Weights of a small transformer language model.
Architecture: learned positions, tied embeddings, normalized queries and keys.
Training: a variant of Muon for these matrices, 426M tokens, 7300 steps.
MLP neurons of a small language model. Each row is named by its layer, matrix (up: input weights) and neuron, and shows model dimensions 128-255. Each number is 500 + 40 x the weight over its row's rms, rounded and kept within 0 to 999. Numbers have three digits each.
A block is one neuron, or neurons of one layer that tend to fire together. After each block is what it responds to, as a language model described it from the Wikipedia text at the highest values.

L7.up51:419550527508492459502449552555493548476496527489524511535521563527501504546485517532457534478489479457453442542584443560576547490500518520542455470455575516527509465495448517437454450465552482491470521435571544503538554602517430467477453473553513462453490498464541476559534476491483547491492576492494484478453456535608483523551532540512627470539507480506461454502493475481472531486494
L7.up67:469519538501507534443484559502585477577460455457426526473459554501499443435544479534463540488515516567524426470468498480488486455473570537470481488426504553477537575574502499584555523560510508503425456494607490486549438428559503545576478455554447479524493569423511472473483501428463504447505528532524571474489489481511441555496504461513474532433529479511494492459471495510504550508497
L7.up159:418534504478464483545435538497506459570497498474506481452482493463447490506502456472564477496494489541495560429610486452538432504468480532497455450505511506534536621525541447455506477499512496514482482520473541608535510510471454538535492449501421546517458569443523451528518493463529432499491528460478462525480483503481481435526514546453503505530536467557437509481522423475506537434509
L7.up361:492439497464528502514453607494567491497520504473466483488520526510462457498511486514542508513473452506534525421501556530500518515524492484503516519497466495534502525502494527529454469521556535496481572502505584454499517489542544503483494421427461552526491536469540437510512502476488523470528506506519482543451461486488491575495539602501498533539518445539478545483551459531501531493508
L7.up460:502476524472455478535449488460496497505471528408476435481498545560419474515473495501512530494549449543560578471453492488444512482471545458577420490554559549520522537567493463553489518492556571500506558530544471556500529490557498508551445475490477452503494503511524531454549561544453441521460453523503514504551468542488496437560560550427459418535492500516486549526521471542558517485531
L7.up728:558502475509453440469478476475488489452455453507487506495507558488445549511527517522526481480540479470480494531509513488489498490470661478483547431493440503531478562483508372481439520481475523519420517537508518513476536458475493531549460493483500498544402511515502527537622518488486569520502572517524486501506440531545478503536525530495522545531536520517457496480460511513511494454493
L7.up830:527546569376443527379477491530511556472506516534479529479533493535545479461508423509439502475517522511518540477492492420532497555444506505546451468567480521583509500542540493509421533509502558510494509453504575450497406513529494536496475466504508510477493477493507556491568549482539439532514546487498537547489546494501487473544513494432449450427483451562472503524527451481525462507526
L7.up1068:513477542431462442492516456557501506486450567454552462448589511537479522472459481504428506514477527551463559438508514455509522389454523599468478590476502508550521536429470494555488474537500500491516465464513504456438439535585501506557555523609499522502493557513500501558540493549490527613558489472539546530471441407502495469465490510478486462505508476554445458566524527509439537525485
L7.up1215:488421506529454394463434520452495546497523465531424541505597534458474559483551556557524496548441484537560500585470508468492438496468487553549480477482600553608485528505518517490456501437449484513493472454536502452518397486532489484511445515523536502477523492471550596463563421497461511509500489484549485457538498464478451547484477593521442553469474483447508552464514510526507519536497
L7.up1226:486577546446434516519481587442533515576525510505470512474483542478509554522445484503503445474495515476542547427478472477452471550434646464465424522482546549505523449457478523482511592532497458502471517482416531509495498463479507538513530504469560580479441453552565567473510488478552414500541525503516485505501514425523518512474528521464471536539520486545489436573411553430534478476513
L7.up1231:459471480487487514531566485477503528496537536482516491516515489519534539542491459493466480528519530423513483471436455602471539412463557489554470554524503548506434445399502586532513563491461573567500564513437576537466523455538529555597423477444548520480518465519456493437480509460476497507514508489474542525519474469487493453501425549476451474527465506482533523538517487531555510506449
L7.up1336:498448431591471483483454449466529482575491466559561463495520534449493537516517493485507468512422538539511589487595525480502502455432447457487546522541541482494485454513518584443498528495527497561439581504547521519518565463456450542539486551410520507539533484562538486544479439472493538501512499459525567451488511509484453487488586505598491569514495510459489499518523442467577520492463
L7.up1659:448516427573536494481488465542541517551549502556576545449533517462437553510521509528488504507546454499525530507516459583465486474474529532507526502512515507537450511542428537472560511461566459502512539529501505451485542434565493491459490416450491479497479545419445534526446509562522553486537502540507523496457498528480487490550526521489425546508546401434482550502469471496497514515481
L7.up1946:447516476501451489515481479491541517519457462497457547535504505421487474461552506508483535537482522493513503538499499493552519577468416502481503508478497589559479595486468504490506489459534444530420452497571523531514493448478514541543456522505486483458439494458506488516518485515495530483584534524460523580449467373529568533495471497546458528570508526458505444489512468537527501504554
L7.up1958:503440500489470575457449583541511495528447529498488458539552554520539442502556483524481534542454450542573515493510491582433554481410522530527517560508508540429455550545487462465498491467473496518493510550553540494479557525472419583476399459481484530463495489464435445479520503533587559416477546495507494496583444434516514473512480474495571503512436420563453514440505496448458465496515
L7.up2002:433496535483422455508497470484494495577426459512512413482517578492515482444543483570495463558499455526486533422527476471510503452425531466510510554479547561537494505494502483452458487507478492525449490517526579510437416511515446502597488453454570484575492441424552475476461497483525537482500527555571525496480481479474518534540494494446505486582478491462457499491521558536508511542499
Born and Species stubs. Mostly "born" in biographical stubs and name lists, e.g. Name (born 1959) or "was born on", plus "ies" in "Species of fish/spider"; weaker on scattered word-initial pieces like j(unior), con, leg.

L17.up625:498512508491496498534490467494600459495472457556477521463536493472500441557488574477455532558526527475484416443512517542535428607442534529533538437512535563489522531492529415528569544436465508494482476464461516476466475507570437501426580518563506516486563515480585465497533529480497549476488487525520485509475466467458455571491492474542515552474544524586459555426514518455484500525505
Name suffixes, date prepositions. Fires on mid-word pieces, especially Slavic or Azeri surname endings like -ov and -ev (Antonov, Garayev), and on words before dates or places such as on, born, to.

L15.up443:506517511572492502495507566530452469424487422528528554554445531451454512447592561564516474474533554503541523476461498459476496505500537450462524459563496468439551545493498499505432611542482541468493549477483511490563514453494470513532500542525482468511522471498524517505533494474562521583501505553540533471493498413503485530591504469498495508603501536564530498455521475534527548508592
L15.up647:516524484499526516494510528477483478466480535460534462516447535474523425466458447530464489574565492502461499447491479475479505468508478524486513487542502511486548497474442487500525532531536475483507451501495560499518545435487571490458520522462456485473511535438538438478555463509456507548399564447517603479448505459464441532547461589463493464464509515515440453517470508490617592426544
L15.up884:525485500581464501479458499459482519468459526479505476435480506503543550503483547521502451525540549542488522507495539538469563451462478557511440492536484530522493459537535428516452453513480492539494523524484499523530434538516517496604479553502513497450508464475499493496503549537498554434532495479533476571497520534550501553557499517514527534524539518523562484518523468470559468356507
L15.up1847:473475438420448492544525503506440483485441472506558517522508537469470499487510605497455469464510554494528502515485423455512424497424441445548535525460558480565563473510492471582496490525489452556460535435536534516474454473499497478593508486506520425514458513489488460461548496542498539512474479570484466500533526536489447523619517501409515565498521534478451484582494505507515550511481
Biography "born" and word fragments. Mainly "born" after "[Name] was" opening Early life sections; also "9" after "1" in years and first pieces of split words (cap, ad, ch-ap).

L15.up216:466452522505541497433524570504521448441512500523462567435407567496444408516505540553495479441476476480485467478472479486440521518412477519513474535576494562497451547447502538500552459496553443491551445456469469591519473479496463495438521480536479506522526529493505537562500453523446446522427573545563516507476524480451485458518538413519451520536488536496527415487538468461447500419568
L15.up246:505450493491476470442507536453442480502508465524523494461437521536487586495485507490523504470431479483480492486477490483512473533533529563472475462584515489541499505512480551444544509487532482524450477455507544485461453477489465512480550550479580449434499499557523544472544512593499462540524506462580485491522454460506531461542510465507527526503514408496437467570573484528444510485586
L15.up611:501499482498531481487446511527485449493490476434571572432453498425531475558422576525573467509489553394406480549579521437442471518468504499490462493417525452494454546469490524522536528515506513530510468480440441467542464454526505495548543521531469434523449466511538448503504519526463495533504494508501478496450535498457528558551526499443513452522530476528508480478572469523522512546557
L15.up1096:518464538489499533499491473514494546501521444522525556480467535473480469499501507470547567498548589442454468489513505475417498529529550487341484592413518521493543569481462488543426480453477475533512526479449488500522561526458476599519494501586528500516492517445562554488447574473486500476504537481492467437493513509433462547568504447515546442521547553534505510430521457556458480506521
Mid-word letter fragments. Word-piece fragments, often "l", split out inside proper names and words, such as Ar-l-ington, G-l-entoran, sib-l-ings; the unit also fires weakly on table pipes and decimal points.

L7.up262:523538507445520450507548479494515488528478514502542584458491470452548470564383519511473524551561506522463508522510489532597451518502490513522550489506476538467508509413502515521489454472588487534498509452428458508528460511490501544482544456503492417540560493506510464505487459542471467549505487526586498518456450478459532559455541494417421465520471416513522480575512548561517529515465
L7.up377:542507572533493475460467536489530491483430508541515509509532499561540522528511485501536539431506461487499443508537532526494524580493467521438550452482483516462551380577497445509448459410550472495456489481523546578565483469506500462552494424492520500565534497512585544421487498528509437482477453493538506543423482527446465530467558502493487386491471557497495543475501525571513509484498
L7.up390:580505524409486488502535549539561524488480491533557471486533531388527483547532513562499483419507460426439467499470482468460512527550574467492478471540523524461506511509470455473468469526512425524517545534483532513519469457500513467513541467463474467537514527434507462489439496562509547524573496513530473514434499527423572475431517505564538501489511528445555469503574441548493485475478
L7.up497:514549484490561490476474528498523530533505476512571413533535556441512491573449471523516515497497523560486526528547559476474513484377510545457483454458528480485577473469461503493508566492537478505479545473504503586442517531521441533462482539500498452519518589465486452515496487453517515528538511508515535520519544453425507562493460517521439480483507497481421554513451455527468517517492
L7.up664:487434523556504496482546551503534480515498494494538527527503495511464480494367526448578540510485500508552502547535511473459542516533528459466528493497560535556501527487448465525460480502556480562417511498559517469501508503499498476495522515517432505537573522526578494541495541499385500588495496435567511481487446511422414497433501497464563573509441512459533445516514454492506484558476
L7.up816:507487536507514498513477539548571425568539522487533518481585556489551487487515515552525545509431463593464552509586468439531468530469493488515478516507548511533478541502490461514411468426526457485455505431473522515500506451476465438529537494479514449538521604437491480503503442501511500497509528438546515506450420527528476508465452552507496464532506501525463531480479457479496530485462
L7.up1111:474510476487427542455515545511496570472494505437509546514524573500444564469477503492444444488453478454530432474561495539479528496463502560430485509579450534530517518521442485496503485405528487530448515496472455586580518487557485485465583363446499503543507559444485509540487539515452568558412482523513512522445496580456476511551519491472513449544524473466558484511498568473490494431502
L7.up1158:550476543479485516526474514526435515529519519464432513455447543507540540541454532484500513489510491493557468432489476496515443490492546458532517534522480434567484513444432499542517488471523465569534550498484502499485487506528510533534503489563483452474500484474518495466414564503522531589488498522505472453477518494417527529537466513484514569501456442478439453525542451536490501493575
L7.up1549:590482547454512535443466469517493465500465431475515454464555476579506563491476479577458479485459471525479431504521542558550468524476569522563573538506503561568578435513548472540518494495557437536530488476501501557516523510516512506495515496505458452510463553449454459535545447495482498500519492536560508493527486481476447547473461487479509531487554502520560522491458462444503566445503
L7.up1635:509490560558516472383566485433489564526481512538484525465459582453540441530457507450575559462478479472530461448466503476518469562507499518473538520494558490525457534496523533551463421469500511476493546489500538473454523434499495527516573486572521447547493510456462541492492509571487406524488533527490534523477497434442533470569510441535525527462466557412498515512523465496525479437472
L7.up1848:519523519487503502536530563450534536538527548533516504548468511480520473503549484492535509467444482545475494540458508472530415484554579526466474489526511540481553462574416533521530509430538488551488530495508535582492449492472437428444512485520427483539484508413555575474459450503463498489431475487473486493540516536477490477476553532442471491495535558534525438499525456482523601542511
L7.up1909:512513575477464484545474449520552507580518426414531494416591533506442483530514464501503491400537485492519520508553542454476465491530516448513497530528523490512463470515486464477459506494567515508465485513584553471523489437504496459498487572535469474460450508502488431515456540532473442573545515611501552479508544523536488533522539490465576472521526562501498505533564447446529504543530
L7.up1926:446524473611511434439518491479499577434546479507503510470523499509503577519508456439489512462421438493508548533455535510507491492531484504489548568520412435447524554451468449539471526432486551518515556583487567459513528447558520548535538486528496477476465477483502512494403467553534478515411481515512522466551478470472473501541554549520545546555500505498496441559530429497505465442378
L7.up1939:507514511571501544486420556491566378514528511466517495475478503491599430563508507501502513484444470448486518540440523594508536537574566529496458522501564475461484464543444554563524484460500482552539551524555490468573471386563522429515492485472560488519536488457476535475471517552500514506505545483519567531449508496469532460460504508537495523508493564477451470501457474440508559480474
L7.up1977:526554474459524544500478522436500549540549460523548554419530525419575437486419460561549534482378495455488450485498524471588582517504500490477481537454556503452520517426483527490499535484480457537533516441558497490440499476475481518432531420575467462543618526531540477540473496474490530477521512540524508446450454480508440494430569525571501522510562477519420515539487458551499478487560
L7.up2021:528563516469505533482513460471561537554519462513502470557530472465486529537477526504486450416520522548476540497523489472455554546482413489464425530516517494526487510444493468481508454526504490535483462468543481597526429395485520489497494520538511514510555542531484437513510557483492452563472497476555523563482489415517488547506510457448502391503564554493465484536513528531463534461495
Mid-word suffix "-ine". Word-internal or word-final subword pieces, mostly "ine"/"ines", completing longer words and names, as in Ch-ines-e, Rh-ine, limous-ine, doctr-ine.

L15.up476:516508468519470535444497484516502415426566460504520485514471510483599550511483484516520450471476476438456569500585557528531489490499464529458522497454519528546480481534447479475489510486523503527532573527472486438491569471442511502501550514548438516520528455471529521511522540474536515543474551490531441504483454491567556530574558433518500513520541463512455526438445519411446530531521
L15.up1144:463489536577514500480534432510442423456457506517554438480570460580494494530478509574490463442523467504450573458561556499467520509555521458489487507518432499535529450507513518457464468535529474551407515491520546556507523483501448438525504588532517526472577490500487514578441531534512452484428544511517471382482494479489521508509535473497441507524492551522509492457588535513519520418501
L15.up1411:541569485525513526465514491508492526522536475464533487506527490507546545501512483521487450490453469437573455528474424457522417608488476506446602476548431436486533524455520504506461427462538452502504495502506432510493485434480557532490443493463537554518579567475599487504502529485524554527437511540449474450469496441473452568489572449474513537516481522544498494471499510421392547497518
L15.up1595:479533530475458486473518531480558522510451470509505533522491516499545520511530502496482486469501498480504510572499501497479462499551543479497455558568503489491519448522510504494468468516470445531460534480452574483456585503492465496532485465595568450470536498510526458558477433500548496533464515506559530500476535451479529487461448480475542545530501522508507384486565531533477498519494
Mid-word fragment pieces. Short word-piece tokens in the middle of an unfinished word, often right after a capital letter, such as es in Despite, as in Pascal, cons in consumer.

L7.up164:483510387518463472392523482507525498513461500489467542470482553432552476491538467542477547541462521564475528565477513485500457487410454555477527537525543525444476512502527509476536514521496493505463478553504489470460444458440515520514427466518539505458436495524468477515457552569563523471466490531542522490530505405416574495477507458530496529474550496531479530494517491451533473494565
L7.up393:467529482490476518554503487470467422509429540485538538471470484479487440525458493593487523463409426464501425494519494512550589570571513481522529523501447508466523561500480533494457513545407497528505537499557577491498472535503448498517468513539500542520482472457580552535536523449445539446452434506518533490475433499512506506476508527486594499410603531530500507502527494524416501467498
L7.up531:486482481543496461412471488521573557458443542495498531455499517540557553465525523506493420482388443448502499525484450482507507560530395513539459496553498539440550504460507466465436493520487448412511483507527534463493536514530552474532565565520452504462520535498539533475514475502429518443483459492526509453559511498517476459471515501539579531444486505512492504496527500446421517489552
L7.up568:532465474557472522441484500537479480539482546510552603503481490495538487462504445505478438410429506502500502566534492482527570560482478525519495531456477482501560501457391454518544535496522434518531491470466522529528494469565514474561496485489451446476505463500475566492517551515480463498502497493553549489465477513439511490544530528550500501500543603526504504545535486475439499480504
L7.up655:503509566512539502574561475492552424494503499465449478484470568479562572515484480550568469502413548593538541540490444505450509535454538471444464509464554476528475527482468397464553514444439518515526546489522549495524519436437552505499472509507470491457477507474472540451506510489523458567555567447485453533533595492492551519551510469490488534513461543539434471509548479449485531509487
L7.up761:559392563430493493469433512463500451391504523528498538540543529450481578537526571423500471484472455477506545494549532457545547524490486529508548545505540552462456507460463483446530505537478482485521577497546534478521428451482530427515567435455517538504521463487524533552468562547491480462472469494443487529543480416517481559473448558483503476497469464463498544518542550492494484516489
L7.up788:477485463475510532454505492472498500511504481481484430529483503545504557522459533476550477436518470491480476515463460553519567465490519463477566469602539480453516521513437538596462550450489558500491522546500483487467552511497497452421438463471506470480502544473576483448468540478551519427605494468509489532519493483433529469504422441494493546518521467544550480490541486446439516569545
L7.up932:458605438522514482514506512489487436470481546425490469497480530487436485479563483527454522608463501488467484484510518530517487506501501470541518505490532503496495477460509496537544456557499428495513463489537503516563432510481530592515450477466509534537592433459540548469502466541506580447529510519511449525484540521589545426563450493538546555523486528574499514478533540444535490438569
L7.up969:510452568546524517483506504510588502536470530458466500513384486526483536521498475494560458453481474467551531462489484499462562569521453505478505513496546541524462539433502461475612524518485539490561512500467476504510447548471509444440504460502494599469476487500483495534514550541559459557510579599540501462501570424519477547534542442534519539480510461547459486492506450445499505477426
L7.up1008:570543502526499495545490511488511476526502490492528521476517516503525572534531518482512414443508468589532537499519539574495493520449490464462571499456495542519443511488546493478505524529542442480459499513546502463396483521492549421491555491500525550519535507499531452441481554538509511582587548447533510510466472526505593498528520490475477566496580487469443521507530458429494462475514
L7.up1240:555464553527479430531524471461450487475537452451562491447497560491507515432553508528513529558472508550451522559495491522498573515464542533555595433443484616495546527432528508513435493461541478478498441447494513495516464556514531438469460529449544448470465482443488484519546473534464598503423483547497468500535542509552412477499491538508576524511515514526484479545496511506524471587452
L7.up1250:497541512465450473503515430552455496490516563422495524541493483603555482469427458533475479466444458515500473505480531491545607549490524514480553515454493533524540492501457523497519562496408524498489490549475485509503499540492615475480554482504473520474499444512524501512553468524479483538480495503463487439487449547514528519499499459436433503517494545499496593590536523498495515481578
L7.up1253:498447537496447506494522615468479422507458533466528520411473524423425471521487516559463563456465508607527565515484496502500497535509437504494515512526421521514501421472464540467512552588518456467482554469504434499558495538554497497543491485565561523574458494436496465524481453454514545470478567528503536561484503497442490513537494475469453499492500422471517493416446571525486535527475
L7.up1681:500460474495573493536481534467528476521483413489488510533557495471433523547487477520551497470487522530484575524515580402448605564499517533472508468564459544541574544528566485492479497529582548426460483448545523499538433455441464414496487492485460567502498443541497484436538531530540534512471480485455489527512492519488446475513496474478522497499484493564532514536515526542514472535488
L7.up1799:527536540482515513461416492532535466481528561505477460526495496547492516493555569508472499514463499615510532550518451423551514627463446425492546443502525548536496595491465489480520462521536543482490430566514544461513480561487519448449502482470442468501422455465485525495451469469530487538486481455445485468475587474551463479554500497588467510463462521485525539602518446505430584528475
L7.up1950:458470518458569492504454467501577447446511499477511507540496488496528502540494535524496503378476450510467509538457506500554592524414457518510510450520490480558522489462452504522417525454479523516533524474515545491555525472507536486453564486567545427489485463563457518438458477507521489526483514479466556456546486494472576564568485460537438446538487545541537525524535509492482598527472
Mid-word "as"/"al" pieces. Word-internal subword pieces "as" and "al" inside longer words and foreign names, e.g. g-as, are-as, Bang-al-ore, v-al-ue.

L17.up1103:473515523500470464533524473461542473462473470518574466527492571564429527499446507461448453537482449502476511459452469586510509498518464516499412486489541514455427453541447481534551521530520529643509496483493530429469443465543569551567560486478513477433462498536481583547614438470512530535505459522504499552390490541529504556531552439537473475574465472515507489459502512528535500511521
Mid-word vowel+s fragments. Word-internal pieces, mostly vowel+s like os, as, is, inside longer words and names: opp-os-ite, Comp-os-er, Fant-as-y, Physikal-is-che.

L17.up1915:571498563525486443478484424530570496511407537566491528541495464485454511523560446464487493465512535434463418490465565482547494505442532486497508498569453512469470477528507549532521536497479476457399499494493520441564504438576497434517534567518519490483521495502542461517518516531452550543431532482505500500491406456508557540452477609436518505461539524509550566511470467502496527493487
Country and nationality names. Word pieces completing country names and nationality adjectives, usually the final piece, as in Sp-ain, Portug-al, Ukr-ain(ian), plus whole words like French, British.

L15.up632:448537501506525474508445457558497534555484523528541554531548439522529481487496497508512482416432545507530488499512538520432471488539550542499470586499539502443475519550556517528529453476552509480501493511572492515514458475485556484556561469476509468568452506454576489435515490459426541541476518492500458431494486478507534513495484478563504416490526529453504525523513532577479507480526
L15.up1178:461514502533440562472510524539507549582549554500520508530498516518528442504511469578511497464548481501490554525566541486530480538514522489459456494483507499440458552464533473512468560514451495515423595500524597553529501508533509478471559519482510506562528466530455485470442500545521456557543514450523474493478472506452561539437474487503472480470518564420512527504509521389480489500505
L15.up1804:480483570524522507449460477525525477539466499535545517501439451485543514531536506513447423467488515502554475510459550543590452519454546493518541474530448546468486482482490450498489505538487533420439546496592599526533451440549434435496540530489421485481499515505504456493479468541526543487486455463523494501586454474495519533450453563500574549570507518508490501543524441487494524494411
L15.up1906:497506544508477503495431581488517484501463491557501518496570472531536545557465493527500420517451490453522499460563467508504500521512581517530599507400478462433473504490525460522512539515568494430464452528434518486522440523480476531429525491477473510525524603465443541474509521537562535420455488511467531501519473523428557553428499536490549465508518564486472558541465517518482519536497
Pieces of country names. Word-piece continuations inside country, place and nationality names split into subwords, such as Philipp-ines, V-iet-nam, Bahr-ain, Ukr-ain-ian, and sometimes inside foreign personal names.

L17.up1437:540492552538508534523506500464481501522511499463539570494457494431563507505524484601547493515475530455487559537492529469513448544536495530539533519522462489611441501546547443413511526477533513411517474453522442548515515501485506508473493453540494458467492524481468489547514478485440414498521504508588554504542570558587457493487472466499474577489567491492422554475565504485459512465505
Split word-onset liquids. Short word-start fragments ending in l or r, when a word is split oddly, such as g|l|ass, bl|ue, pr|achschatz, l|ove, Gl|asgow.

L7.up225:571479547453476469545528482457470477543484509550545508499507488534522533527542464492500507540452569387512494422536475548488543467511509545527465483581486453537461453586463447501496466455507460460494494514448515476464427446487452437510425529488456495519484429536421518402546506506572471567477470484496523511557490505511447577545446478511561478515532445500551541537508461457466542534545
L7.up347:507551534512469535455525484558459487516478440474535476480544505503492432494550469576570448485350468532524510532492437458555524465479518467560451475534486492479443429521498498532457436466416520499492467549488499508472494529547528534524418516547428481532499487470511429507487472516486415592507472555544504490481473547476458537496493533532495483489512506429396476589542505480545485515531
L7.up779:558506454512493543503587460471500537473483488544483509547502461497524543481473422472563493473567500511520468519492443460526576559534545455512440488517527473521494480509452576511472497455479548519490454528444496496531495551528391469487449467479481513456549504481614455525472508491493503536584491475467528536547440510467487451493516498511457496462497519471503519444579554506445495491542
L7.up852:522511515534408502455494484425499533502453490589565492501480488516550500459559438548541540561466488481455534508473518487472574525556534518514495413571498479538574493577481487544545470500511499462456440556481538505477407526541529478539508478489561497525515510494469387545529474561562466525561515475492464496534452524479482523462481477523554522536474546532497485546578524509603467494428
L7.up974:510540565498432472503482448482516505550561474455535467476513504465472494514580478521512511548483460499544471528521499527530478448496528510491545440591491489555493434497509538497529511456510447488517503530528467526429482510534487517511513581452459455480508486472527440494466491450474585484532565428563505578494479472511446540455492501427548512437493478460517526472417454462481480483539
L7.up988:540607485520434498544480513482516488530488496425511486491433529441489476522486458545556497489443527466528465503468491550498490509520552484529544488559558466448456404503575512597480527455529525486479498566511508501545469500503445435533458484486560498524549531412580470514522537452511472524518548450534515578452480535521522490462508509468518511538471483440530469509473492447521451512495
L7.up996:531547577503471543493506464477488546502475554505566514566425442515474559477519431585493486461466459502511430495474457482507506513457544480529518441578512471545519515526475488491541418415498486474529518508515516627492461515555444422487451493534528481477516509506617461491530438518447479481462439524464487509475507537539509572512501526444538503479474580507513483550548522541467482463540
L7.up1210:510511552534452491516549547451523503540529480422513452524481524455427569479474503535492518517458474461431475535453526455499528560479575483513468479530519548582590491408449548538507524496576519511422543514472547568505483534496448476496437416498455485475500507503436485554498490463508458437515509388471507490468503534472497523489506498549552493512484572552556471503480459493546520488515
L7.up1342:509501498534509546513471483504486516554495536472518546528470561541540527479530567475487542519461527401527439490460487466563530532490516581444503485514446534517497516507480500483424512570523489449446548489547514552519473502510494490504510499537467552477501521534467471596450455519496523496494529501474456408481544560498447512518517513401546517518491561521503409481459499464548559480464
L7.up1361:463502567490493458512506486438503567523457576517493518492508483499515506515462488543469468506518491493487543497447507522481563548495558534538517440508513505509524503599433435567555483562500504493462546498511502448504508570535482500522456486511433464537510496476427451569519478473465557510517478455483437540518557556503405447518530480480579525517470528520433494518481542518555396615510
L7.up1440:510574558443429481523454429426476451501482465528491486489511510446527527516393473475521472499509473500512420496509507497523464475512477476509466445524562508486526567547524534554501501503505515519477518482527505560573512468468507519435432457527485560537516495555572393551455455531473482479486531522516590490500438468463541431465510529502562492462399498498454562512493478511410526461431
L7.up1543:470512507629461487449478479483520441522569501486550506506526523532450517520580489489537566497467542516511560558516522453488549533509511562479471484518443484471465486470517468558530505506561502488467557546486520587503469502495475447479467555492466484460512492488552495521457556496462477479460569435494399542524508487494498507531502524474511569502527461480413408501487453494464541515516
L7.up1747:477504513520473459456552467520462466521471464557435493453512484542433446488543552439523506586460537536501460497465515494410538544474517438486428490437534488365520544467522509525533589551464529539449485567456492511475395524478479493546488483481539508524517470489577472565552483500537447454485533500499478499511447412459483502509465490492507548549532534478466485536529497459511510616492
L7.up1802:586538585535553516485522470554557499542509444468570538479482551563463522459532483458508479568421497455530476501551466512502512484454493564457372463459535477450431448522546380500580538461511512528471535463506496512512460477563462441501512470537399514505453508510467521547453474491548487520485474463539561527494495511547389444442503525494481503526458507502421499500559484498531521515507
L7.up1817:509506551518435485488539457471529495517524522485517497536482565476499471528538403547482529506469427455427584460498539484442587526487542550553498442477462450534466467437514452501563551468530466441512484502514512490436535537530494523517530555574504536500480500516477426494525489450526500485587489498532518567508468553507457518483516458491498538575505518469537489549485525469536492420537
L7.up1819:489474483542519527488495537398520552503497501491613545519527529535453524535611518472488620487503579458528544479513524522501582539446487548511463478563501498522423517513498440497534507507506501476489546574532509530484424501555460456509466492609443474540501435480478524463458478455447468547492474505517505525457490499514538486476485553518540571552543488494429471504493484480508433534517
Mid-word "l"/"el" piece. Fires on a split "l" or "el" word-piece inside a word, e.g. b-l-ank, Un-l-awfully, vess-el, C-el-tic, nov-el.